Part of a small language model's weights.
Architecture: LayerNorm before each block, no position embeddings, biases, tied embeddings, ALiBi.
Training: a variant of Adam for these matrices, 8240 steps.
MLP neurons of a small language model. Each row is named by its layer, matrix (up: input weights; down: output weights) and neuron, and shows model dimensions 714-809. Each number is 128 + 24 x the weight over its row's rms, rounded and kept within 0 to 255. Numbers have three digits each.
A block is one neuron, or neurons of one layer that tend to fire together. After each block is what it responds to, as a language model described it from the Wikipedia text at the highest values.

L11.up437:118172113119129121127104085116104142104117133124148135137079121107119096113109171082102129134126134148160102150115193178073164095185134125142145115157124154188102095137106158107167122122105114112088125136136085105116146135074149126147153091076093185137130108128154118109123123161136144169
L11.down437:155148091136126135116115125054135116153132085157105129074104117131103113128156069126122129072089155108099125087063109120140116098117137134165095143133138152116114140097074155156094155085098099112104149143196128105159101123143127157169114125111136104134148117133118112126067119131150106126
Description: Comparative and degree words

L7.up967:121108146100149165151119093146138121067108185143112109154081144085112135135126126085126194161159102125110143120117178091104104131121116168085100135129160161170134143124139128128130136125120113134148147141155129143132144069154101156150111106115139123104111131097106153151148099143149147145
L7.down967:121140151178146125139084126097106146123131132103123097102125136140173110182110197131100120113133108119174139132079112141126131149109107144130121160109114110112159124157106144102139186182143101125136106148137131161139137110122129104130118142133143144146088138119096131114149148158098112116
L7.up1058:156115132124129148122115106112150170103118099119136083131106107154097161139153143167147148132124138166127103120109137139100156139137126122147107102157123161125136099162161096126143099191137122109098135120084129126115142140172134101130138129088122164130123089129105121117076154164153113138
L7.down1058:111158136135108141114156145127128121100091156111128140093140137097128174145097134118153154141076092130138117127139142104123150104122115103164085123115147120143152120155155135107141168117135120157067123169161068139153062075129124130183125120121146105166124179129120112131138143151125159136
L7.up1417:176087140132125127111144127131141103137116149122107136116097159092157133152110128116152145121156086103135151136072148094130133075190120109144123156199167159137107125065119102134108130128149153160134111124107093188127122097123120110124108141108091131106123150105126112166087130092104168161
L7.down1417:122150117138074133146152125112139103120105127154106115154127148150108125109113123162117145123170141138134152179080136176133108138104097136100098084116171141143119122116112122077120127131144134125146130126149103127143133157112160134116118163114115123144134104126113108118139150080129136107
L7.up2458:169145122100091112102168087083171120167074147113108131133111150100137155163136133137144138170140106150145118165123145129155148088116147155173113105131166135167100143102106141121119110139123121101157121134139146103184122143157127140121132095131090181119114121121124127132135100147128134153
L7.down2458:140153147123111137097150076131133138163153107134068089129156183104143124192164142151135135161077114115148113121132131109192092106081113123129140136103131113137109105105154150096150115111149108113112151067164106075119154089147185174154153127157092120101100149118138098120134102121127127148
Description: Negation word "not"

L4.up46:130134147138126094141132157094160147133051150162139131174131134152125138140128133102132112154138147158138139095120162134100132151138116156158117087099185162142151130118137122128132123140158149136128160108147139151132141129168103121112136156121102101159139165109089138112141108164105160166
L4.down46:094133125156114167138084154127146114115176156129145131089102142114104121111142134133145126071123090155117097073148156118086104127073119091110151153144129138112108153116141120130119112085135127145166143127120123137150156119151134125130110131122156087119110141085087100129136122145110108095
L4.up762:133123125138149104159157158098124149099148107119141110143115139133127152133130135148104140130093158107123162148118135115140135167113209122135091153084117104149148132083124136114114129144180080084126134110083131110105172158153174135121147094140147158180158114152130122141133140105142155126
L4.down762:117186107144134122135163086116122102148127136086186131124126133148134176155135070136143077167116111111140099128139111088115099113089165139139138118075103103162093117144121120107161109130109111113080119159125103153142146121129131088108133140123128122145141113166160126151103145108157155134
L4.up1515:119150123086165123096137146136117113136108155122113142118115116098131119068138111153106131143114122158145153134159102107115132163130114144140146131111115113109149105088142130128103192153160104114154127132161105146099133162147152156146132101186110129120101161103155118141098160126100129142
L4.down1515:133156070123108106123152129146113113116142187136154116142118124173133106131124149144118116133098147099149084116173088108134092113113158112102119121084126116080070107178163141151121143127130152134128117151136103128121128120070069148127055147160134131114138131128105090110151174168146120143
L4.up2289:199117170127152123152101124100158082115118091129138134144103153098110135122136133117161129126158160128157159145160116127107117137100164169151131084119116130105130134175112100127150156109147112148141104109118116112135134137153091143112126056120127150126120084116121112094133126135126110113
L4.down2289:154116142083163137194124130154138142138151126114171097140121161116116157157129153138137111121131099120133136125097099103073144167142134131143133104133107187093074106106175105059120155143144157128144117124146107138125138092093060100157110103110133094136075127133090130161141111143145107110
Description: Word-start subword fragments

L4.up18:148151149113086089154139157119103148097100149140125129100151153181138130160119114156094137130147128130159147162140112178130095123153127171092094145123124137157174123164142128099149148146146062116125126111173153084125158106150124129094185088115124166115153139166122121131091159131155114165
L4.down18:086105137138106153151145127116128118142149107101171128161159122121128152097157105141156137120131071125147153122104107108126110149097096138136130143132157151125139126143109106117123139133083139077125140101106092115139169142120108120160117126123199127123090122148173136143137131103101085112
L4.up1658:156095155146112057171128122120101124101099128111101129097107116151161144091133138098131171133100118110117148122116111136123134115137110129119143132156161125144160134134135139123120187140091149114091147101167153156121107103127118130166132115132147109086139175105153112155072155128131097198
L4.down1658:110123110107155180121105127140102116149138138154100177147126159095149156145141082126102149136130096139136128099117107098129155151106097150128155106117145152108147109120097097128089069071131155085120131127161126105136103134132156097106107123163137109108176132122142112102169118157147110109
L4.up2136:169106118107159117141137107102145118128105112149140120135151128184148151114136125115137113136113121121148116093118149135120170112115125122128106115104117127193189094168109070149123124151121084139141132108117117149125146141142108130117109161099137170120129128132156107163096122125151144120
L4.down2136:104130117119091116110117123124141131124125123122137155137152127123140114094167118145115121129138118115119155085115106099119152147113094129162111156153147081106127140116116150167134119086088138142155084132126117135083164115122124115143160112134149132140147147122130152118164149136130117179
L4.up2439:149145115141152114127138089131129123165140130116112144121143131183171113122084126103122112156096133147128155144138123136122113116094125131106117160094113088158117155109141140128114194165142123109165152096134141134129143132140137110160122101103134139127139097107152135128111103136124140141
L4.down2439:152173148112135129120154073128160164131082097164150116143118114122125132124176139131159190142080131137095156082098160154131132125090101135140133121106110122135131125129158096134104127178124093120135141128088112140118114080132138155148094138161146139140108113126140117118132117123127087128
Description: Section heading ends

L11.up1048:127098120125126132145110106136131170151126110112081135110145102160136125102130088184126146136109148142127113160125087105095152120113080137122115093117144135154141179108115079141121101141105112147181123117155121108184146123175164127099125106121118142092120121106099143137145118166122147129
L11.down1048:110116129160110134142139128103136123149132101150119131160097124126097129119127093116162130117135151125104119128139121133143115108123137108146177120155050116131084125108138111107142144100141135105118132114136128143116255159113132113108132109132141152106096111125140113116144121145144140110
Description: Section and paragraph boundaries

L11.up2141:114114150133134084150118114141181130090154162116141144128146128142150104135123116124143169113109135173120134110117106198111178122111148127154116112134148109122143151138147156128124150111141144142170120100134109135136123147132080137101109126133140154117122164135088183123129105115132118123
L11.down2141:131113099162141104094122126143128116156119111149171143163094135139093116122088138113123113138114120146112096133082100125098154181157124124154157084125113131127157123085152090118128122127164085122107171106155123129109043130116130140129182132148094158182137123131117113184156114127118128122
Description: Noun-phrase modifiers

L7.up129:129129161109129114136150156164108110052131124114138145133128187139117143129116108188121119190130137141163120127109163158126109168173110175149121154140127101163109147139153149114142136129127166081134142130144155154157109194087150127089100132136116136098109126126105130127125099135109174119
L7.down129:124096114082140112120125137124139123131145160166114138120119163124094120122150057118121134158103140105133150138152128139110123104124145125129109119131104121162086112128075099098119142124168161104088135120159128141108004121150155138123103107160120142092099140139145110152118145137166140167
L7.up232:159126131132148129132084110105073127081098128144147147125173093150143114149150154122123154154082117141138150109127116186132086111104116133131103126152151146138099112123148126141157106141132117141172116064136148104140116154157095133067153126108127139126159113139086122124068093141160133088
L7.down232:135119151082112125162109129132114131105113089135134117135117134127133093128095136116146112144094150157131116118126123154124116105126120124110132099147159162139118127134145090101134117161127131121158167118093127117141000150132136111100116094101124147118142133102112159120124122161130151135
L7.up1111:131151171119166108127101125161102123131075063138158138149131117125121146120137125109107149169069141146086121138138120164119096130138121126126106125159176159140127143095110114118084128127101117088124132117124103112142116143117120103088127089126139141146154131099090151107096148124145117129
L7.down1111:135126136099143099149150117141096121144117119118127105160128117146143135105131142097149144147106101144106126127119114117125126115160149164102119132136133130165139148148133114117127147157115102108124141134105119109143000116127130121124112133121150129125157145126128123130102127154120138134
L7.up1656:117130160116119122129171131120091138075121095110129109111150131111134149141125126127138122144097111135115138122133106150126123132131068152108108105105135156128137183151106095103127153130103155115125132085145128155137121111136115119086160134149127121124174159100088093142116152112093137106
L7.down1656:132149126100109078114115144120115127112122111123130131083108145128127119165102120121143161155100140166130113150130120155150144091150100127125098095125151162159146139116141103109132129129128148136120142121117103100117000123136133105119122091110129125129153142114124133139136104169099141152
Description: Section heading closers

L4.up202:097122159137136123132148145133114144104134124099145125097111133143152105134128177166103151150079084096092114115137123149184098108165084149129124079167106130157144136122125130157185142088145118171123115124109131130135136134111097110148146114096090094096114126110097132123098166127120164173
L4.down202:097146121118112123105090120161158105122106133115144116101132137145128089127108142117130103153115134143125115093128143122148136125151144123146099140158125129117134140150125140147144136153169150119101111139085140127131139130144127119093128148090163155144127150128146153146149118165081089162
L4.up905:168158127132123086124117137076143141114136135139134091137130143126147134177143147129131151138169138157108088126092128135134154139126173094114125141121125148122137085094144160159150124137130131091161145124118099153138143170093154147116123144153090144137110158125161166136116137163123144118
L4.down905:149147092143112094128132145116136112102182134122128140122129129114177122148107114156207098104131177153121144128132125137133100140097146098114119118178125160123145102129158170124112110148126159148143144142192152141154162197132108080094137157121157150144150146139134163134159133147089102151
L4.up2027:163108119102158097112134140091163143139153135096113108116116131183181125171149129114123140119115110123106081171128117160139143144126138121117071120099140099088140159081136125126137165149111139141145096122159160147192112144152154134096143091129124112118152126111109142081145136173127180088
L4.down2027:113134121147131128112119090139125169152141155117148081112121108137118144127091149146139119164138117076145177072131129154106106127136129128118123111149136098110123109112105148109132186098135155166159158096122177120123099134149112116148140102112097114110166127096104112155140143148112153150
L4.up2315:096116078147124099147144142124127146144116123123148089104154111125137112103160152151125142140094127142130123133151142119117145116147114157095060129108151140104143134105113120162149161135100152098146114155121116164139141149114113105130129120107163157126152124118116136128140153143122187143
L4.down2315:170144147149110132112120115164119175130137111113109088096165149137083149142112104155135099128144134160111091134122114146124125118136108128182093102131128120106102156147107181190070121123189110143110136109170157143141130098100156111159133090102108149114151087122100137155161079134136176137
Description: Idiom second words